config.yaml
n_layer: 14
d_model: 160
n_head: 5
n_kv_head: 1
head_dim: 32
d_mlp: 192
vocab_size: 1024
activation: "swiglu"
norm: "layernorm"
norm_place: "pre"
norm_eps: 1e-06
positions: "rope"
rope_base: 1000000.0
rope_fraction: 1.0
qk_norm: true
attn_scale: 0.177
bias: "none"
tie_embeddings: false
parallel_block: false
init: "normal"
init_std_qkv: 0.0397
init_std_o: 0.0075
init_std_up: 0.0397
init_std_down: 0.00685
init_out_by_depth: true
optimizer: "muon_variant"
lr: 0.0106
lr_mult_o: 4.0
beta1: 0.95
lr_head: 0.00504
grad_clip: 0.5
warmup_steps: 0
schedule: "wsd"
decay_fraction: 0.877
decay_shape: "pow"
final_lr_fraction: 0.0
batch_tokens: [16384, 32768, 49152]
seq_len: 1024
doc_mask: true
train_tokens: 108100000
steps: 3584
dataset: "wikipedia_en"
MLP neurons of a small language model. Each row is named by its layer, matrix (gate and up: input weights) and neuron, and shows model dimensions 48-143. Each number is 200 + 30 x the weight over its row's rms, rounded and kept within 0 to 999. A neuron's up and down rows have the sign that makes its largest values positive.
After each neuron's rows, "fires on" lists the tokens most often at its 100 highest values on Wikipedia text that the model never trained on.

L7.gate140,222,240,245,179,254,191,158,203,184,175,198,174,239,165,195,155,253,196,230,217,167,194,202,183,223,252,259,214,251,211,224,186,137,183,197,261,223,216,182,215,161,197,214,209,195,227,180,172,198,202,250,205,198,226,242,197,204,171,168,180,193,157,213,143,175,187,184,152,193,189,171,175,251,182,223,192,223,164,220,218,175,185,207,205,224,232,185,250,164,186,167,232,196,191,240,161
L7.up140,245,207,220,193,189,195,225,202,213,239,212,161,192,178,174,196,237,197,253,186,140,269,169,220,212,161,192,233,237,206,150,217,178,216,228,201,196,239,173,201,241,178,223,223,192,215,245,197,287,225,164,133,206,203,254,158,184,179,217,203,235,219,177,182,218,178,188,181,234,162,186,232,209,211,194,216,246,214,253,132,174,181,219,204,206,184,224,183,191,236,197,133,238,207,196,179
fires on: "ur", "ol", "us", "er", "a", "os"

L8.gate123,227,240,269,241,197,234,220,207,247,209,197,243,175,236,221,174,187,150,164,212,212,263,219,243,220,142,253,194,199,158,175,218,254,192,181,229,152,145,206,255,153,169,192,208,195,222,208,186,252,176,211,180,186,191,229,229,151,209,198,179,215,243,243,178,152,212,209,234,196,170,180,197,186,182,270,198,262,195,235,194,190,135,189,202,221,194,204,171,210,175,197,172,212,197,213,168
L8.up123,186,199,170,251,197,241,221,195,184,174,186,217,187,249,189,200,190,236,214,185,261,197,168,238,203,203,187,231,134,129,209,169,171,186,216,204,202,123,242,206,196,211,187,212,166,226,194,206,211,165,227,185,270,230,210,175,185,164,167,168,245,217,198,186,219,257,172,177,225,180,219,224,248,162,181,239,226,208,261,231,226,163,236,230,183,181,177,226,208,164,190,256,185,174,255,182
fires on: " of", ":", "t", "d", " January"

L5.gate4,196,237,176,189,202,251,250,203,181,210,215,175,222,188,228,149,196,229,195,164,159,183,194,166,129,206,175,238,183,154,221,201,178,210,209,166,215,179,180,179,185,171,199,196,235,187,203,222,168,147,215,172,218,182,193,157,220,209,222,199,183,191,248,173,174,212,162,165,238,201,190,244,198,141,204,218,254,173,209,218,216,215,190,243,238,189,224,206,239,153,189,206,185,169,251,207
L5.up4,212,166,176,287,240,148,213,189,183,188,184,226,209,201,210,149,227,143,146,192,191,231,219,163,225,228,247,218,204,190,153,185,154,228,246,252,215,175,218,199,257,225,202,150,230,225,152,250,209,234,250,216,176,234,155,162,183,194,267,230,155,210,162,205,208,225,181,214,200,201,177,247,207,176,182,194,221,230,229,183,212,204,196,225,197,191,186,188,215,179,174,222,238,184,234,220
fires on: "h", "pl", ":", "l"

L10.gate47,239,210,181,213,216,216,227,218,246,243,183,216,180,245,167,170,210,186,185,201,193,212,173,147,201,229,194,176,212,186,178,195,217,181,183,235,205,236,222,191,206,169,198,233,292,176,180,227,178,217,202,235,170,208,177,217,204,172,209,168,226,129,283,152,180,238,207,193,224,174,208,214,156,184,222,147,230,189,247,201,213,218,159,220,195,190,158,223,228,170,183,254,182,206,192,224
L10.up47,179,183,247,243,210,92,197,148,229,176,202,186,222,226,248,180,197,230,195,221,241,230,206,242,246,188,261,193,211,185,220,229,165,269,250,219,193,158,185,200,192,246,150,166,207,226,201,203,189,194,193,219,194,227,139,241,212,207,251,219,207,255,186,106,191,178,213,192,179,195,213,195,226,213,146,195,234,225,190,148,206,189,202,219,234,238,221,167,187,153,198,238,242,216,195,220
fires on: " c", "pl", "c"

L9.gate28,177,221,199,254,157,227,216,212,221,172,241,135,190,204,199,211,178,186,186,192,213,174,170,222,218,152,207,188,189,214,137,189,203,188,128,235,170,123,193,197,219,164,185,178,195,180,196,213,239,199,169,233,256,158,188,236,234,219,163,213,257,253,164,194,143,206,233,209,218,223,200,208,185,200,253,213,238,146,246,226,164,171,220,187,191,204,181,185,224,217,196,259,194,183,201,232
L9.up28,191,257,231,159,170,232,147,203,230,179,187,237,136,179,175,158,231,129,271,205,205,171,201,215,227,217,198,201,207,199,214,211,214,199,158,212,190,148,212,233,194,199,218,183,197,251,224,216,216,244,184,189,200,185,154,197,143,211,256,144,218,228,214,210,235,187,214,206,170,151,208,192,232,207,180,220,219,247,275,173,212,193,175,246,171,182,218,219,195,208,237,243,191,187,238,218
fires on: "t", "th"

L10.gate74,177,170,195,217,207,133,181,100,241,173,188,234,177,202,217,208,257,204,191,210,188,214,212,239,221,230,170,237,180,153,201,210,236,200,197,189,156,182,218,191,208,120,219,217,195,218,205,232,156,181,219,216,178,271,169,247,156,148,199,216,187,210,193,190,250,158,217,196,161,234,220,179,210,130,202,192,238,138,213,222,248,224,210,201,243,212,191,218,185,195,239,172,132,183,208,229
L10.up74,214,134,166,178,230,156,229,191,203,205,232,224,240,226,200,213,189,153,205,202,174,146,186,213,222,144,198,201,208,185,265,159,180,233,209,215,238,149,222,247,267,172,217,227,193,225,234,209,182,209,207,222,172,225,199,205,164,169,180,210,172,222,238,228,235,163,200,180,182,196,249,161,154,184,231,270,231,172,222,196,241,198,194,183,155,194,198,207,220,169,184,208,215,196,196,213
fires on: "m", "id", "ord", "ious", "ur", "um"

L10.gate132,228,232,214,223,178,177,203,219,185,217,197,213,234,151,178,220,158,144,242,173,183,190,212,219,219,208,157,206,206,191,174,240,152,211,231,265,212,244,169,202,200,211,214,232,205,187,208,173,212,189,188,214,151,256,254,178,179,215,152,103,181,148,206,209,169,171,205,204,209,203,206,270,179,220,218,236,233,192,220,195,197,199,197,242,203,280,155,240,221,187,218,196,243,166,216,174
L10.up132,201,162,205,232,198,220,226,189,194,223,192,178,137,192,150,241,209,221,214,188,209,217,170,202,164,242,212,217,243,203,194,242,218,242,163,171,146,206,190,217,178,167,169,219,207,152,233,188,180,198,236,169,246,220,215,211,227,153,208,194,160,180,176,182,210,209,198,194,169,199,179,278,238,198,217,168,248,152,209,238,183,192,193,208,209,239,192,211,215,191,229,304,230,184,209,217
fires on: " s", " bec", "ed", "ur", "ich"

L9.gate32,222,135,178,151,190,205,231,196,246,213,223,187,244,174,206,188,175,255,245,222,181,201,135,197,173,232,217,237,201,211,200,213,186,198,220,216,176,232,171,217,166,149,265,154,163,249,200,175,201,162,184,199,193,203,189,261,156,212,200,139,158,165,223,144,231,200,241,197,225,159,164,192,201,211,208,134,164,245,231,150,187,259,171,186,235,189,147,198,156,229,150,197,210,201,226,188
L9.up32,202,202,167,201,247,247,213,260,240,201,252,163,222,212,260,243,203,225,235,233,164,225,247,239,186,176,208,189,245,248,181,227,180,167,216,264,234,211,176,223,199,201,186,238,187,228,173,202,218,156,181,177,167,191,195,189,176,204,208,180,224,224,197,180,195,172,171,214,192,218,188,191,163,174,243,227,184,202,242,203,175,226,213,143,223,161,193,215,141,161,156,207,206,213,192,220
fires on: "ro", "er", "ol", "re", " pol"

L10.gate97,210,167,239,198,184,199,251,211,197,197,278,217,192,231,217,256,163,201,226,219,236,237,213,192,192,229,243,217,215,218,226,237,130,274,209,221,200,197,229,173,133,180,205,187,147,157,169,202,200,195,244,195,185,205,154,224,182,191,172,157,131,214,216,209,186,218,171,179,156,245,192,213,210,172,173,235,234,188,269,195,193,197,198,205,200,211,175,173,207,191,180,253,195,192,232,156
L10.up97,200,160,233,209,215,187,149,181,208,229,212,217,201,145,158,231,224,297,239,208,206,194,243,176,220,189,183,240,174,165,197,227,150,209,182,198,183,228,197,175,187,211,104,178,268,226,206,178,175,223,192,224,196,169,179,198,245,253,210,243,182,224,221,202,170,202,189,217,194,197,237,245,193,164,227,172,197,210,192,230,143,172,211,212,235,208,154,193,194,186,159,217,164,216,186,234
fires on: " of", "ian", " bec", " and", "\"", "ed"

L9.gate42,192,200,136,174,234,237,244,248,177,189,167,186,206,176,218,237,242,167,228,200,189,142,201,247,206,210,196,236,170,164,246,241,232,193,191,199,177,165,169,159,191,153,146,251,210,194,153,221,195,244,169,181,195,202,184,200,180,183,209,198,202,208,209,191,194,142,215,263,206,220,161,193,211,222,174,223,165,196,202,239,226,170,171,163,218,204,193,180,244,206,223,244,180,204,221,224
L9.up42,220,281,213,200,189,161,211,248,195,193,174,200,163,183,185,135,223,161,231,173,205,238,199,224,201,195,199,209,182,223,210,180,196,145,138,232,197,184,188,248,215,183,147,186,212,223,191,201,180,186,194,156,215,194,224,191,192,206,244,183,258,188,182,220,249,208,205,262,251,217,131,243,164,193,235,193,244,159,220,240,239,148,126,221,166,190,185,186,208,207,172,152,214,189,251,197
fires on: "it", " d", " second", " first", " sc", "th"

L7.gate48,165,185,193,166,171,241,208,218,212,240,173,232,223,199,197,191,225,147,184,169,225,205,145,213,162,206,183,229,249,239,211,237,205,182,214,205,203,197,226,174,214,139,234,156,173,248,211,199,172,183,215,261,195,190,189,152,194,201,236,199,158,183,141,213,181,198,212,183,215,268,234,167,222,159,255,214,174,193,235,225,206,223,253,221,209,199,268,160,155,220,228,186,188,221,134,251
L7.up48,200,177,173,175,208,239,186,173,195,210,201,206,195,202,167,238,180,189,127,205,170,171,189,216,197,220,156,238,207,215,182,210,206,188,200,229,173,209,191,163,197,208,166,172,168,190,224,146,246,192,222,229,212,234,242,204,197,203,199,214,147,192,205,186,177,208,211,158,232,171,179,123,174,255,198,199,189,202,152,206,183,225,191,228,262,220,208,187,228,201,190,239,175,186,164,204
fires on: "est", "ist", "az", "et", "port", "ber"

L8.gate12,209,225,170,188,216,184,162,136,191,162,164,186,206,186,205,182,252,200,218,193,207,182,264,184,169,193,190,178,233,197,183,171,242,191,189,157,207,234,183,213,202,161,210,229,188,210,227,231,219,182,190,195,270,220,197,258,258,153,152,228,157,206,212,181,135,201,217,232,198,209,221,219,204,166,221,202,223,252,191,208,199,178,213,227,246,208,173,187,193,226,182,205,152,199,168,239
L8.up12,234,176,177,166,235,193,216,218,182,260,240,178,186,196,162,233,214,194,201,205,176,185,231,194,180,221,228,163,191,217,239,209,206,210,175,180,174,163,193,242,189,177,169,215,228,213,249,204,221,228,228,191,214,220,198,247,209,203,148,122,172,215,190,200,167,176,242,200,192,247,210,211,191,238,209,221,177,187,161,212,221,199,240,218,234,217,196,155,242,254,215,130,183,129,182,203
fires on: "m", " pl", "p", "is", "um", " Part"

L8.gate124,188,182,172,175,190,205,202,203,133,141,178,220,214,154,162,240,236,222,206,166,190,224,249,214,249,171,197,257,156,175,180,211,217,193,163,205,219,209,194,194,188,230,248,174,186,204,203,242,189,184,156,191,206,179,221,144,173,166,161,184,212,178,207,154,250,218,208,215,190,171,190,209,228,237,256,222,156,189,192,193,260,222,248,205,242,189,187,185,211,177,168,175,214,157,219,157
L8.up124,182,213,175,197,167,248,138,224,151,195,148,196,203,149,205,234,242,208,247,205,204,192,208,125,282,177,187,224,187,211,184,208,182,239,152,223,202,221,142,220,205,218,183,178,205,261,208,206,268,201,222,199,167,206,227,202,152,217,201,194,259,205,162,168,219,199,246,210,158,221,213,193,240,245,231,218,213,176,190,210,261,205,203,245,220,192,178,147,195,193,227,199,229,153,252,181
fires on: "it", "p", "ic", "ubl", "in"

L8.gate27,183,153,187,191,226,193,213,152,185,223,174,171,201,248,214,199,243,206,206,219,258,197,192,204,217,197,244,202,199,181,196,181,182,197,219,263,168,200,247,150,244,221,191,201,194,179,160,243,229,169,151,155,252,175,219,234,157,249,184,206,139,209,181,173,163,208,192,200,194,241,195,181,192,252,238,166,205,211,127,184,217,173,189,167,175,248,195,224,144,165,220,208,186,216,247,212
L8.up27,193,199,208,179,135,216,162,150,193,180,197,231,229,243,185,223,238,207,163,200,188,155,177,269,148,198,226,162,197,207,195,210,187,204,174,201,193,204,196,204,213,184,279,137,221,213,183,196,260,187,186,184,241,206,174,204,196,265,196,221,158,216,176,178,201,190,202,195,202,248,232,153,132,228,218,157,199,185,205,196,175,222,224,208,136,200,179,201,210,186,250,204,223,176,164,217
fires on: " ex", "un", "cc", "ent", "gr", " acc"

L8.gate0,251,173,195,165,213,134,254,193,135,226,189,186,260,193,166,200,281,192,178,241,180,182,209,172,188,195,204,234,211,182,201,187,212,205,279,160,224,181,178,197,236,197,203,185,185,215,201,243,230,258,178,236,187,205,226,184,145,183,215,194,174,153,209,211,181,176,172,168,200,193,203,224,158,161,199,173,214,185,233,230,208,178,185,216,202,252,149,173,139,183,167,186,190,178,212,208
L8.up0,179,161,188,199,133,236,205,199,192,276,213,178,176,243,169,229,183,206,133,235,213,189,197,157,208,174,189,222,251,188,194,187,191,207,176,214,208,209,119,239,189,236,208,204,170,187,187,185,240,203,216,201,209,170,229,189,174,237,160,216,249,242,109,242,222,236,194,239,178,177,210,160,183,159,178,249,187,208,249,166,202,172,224,215,278,149,171,152,230,203,203,218,210,220,210,141
fires on: "on", "p", " C", "it", " of", "anc"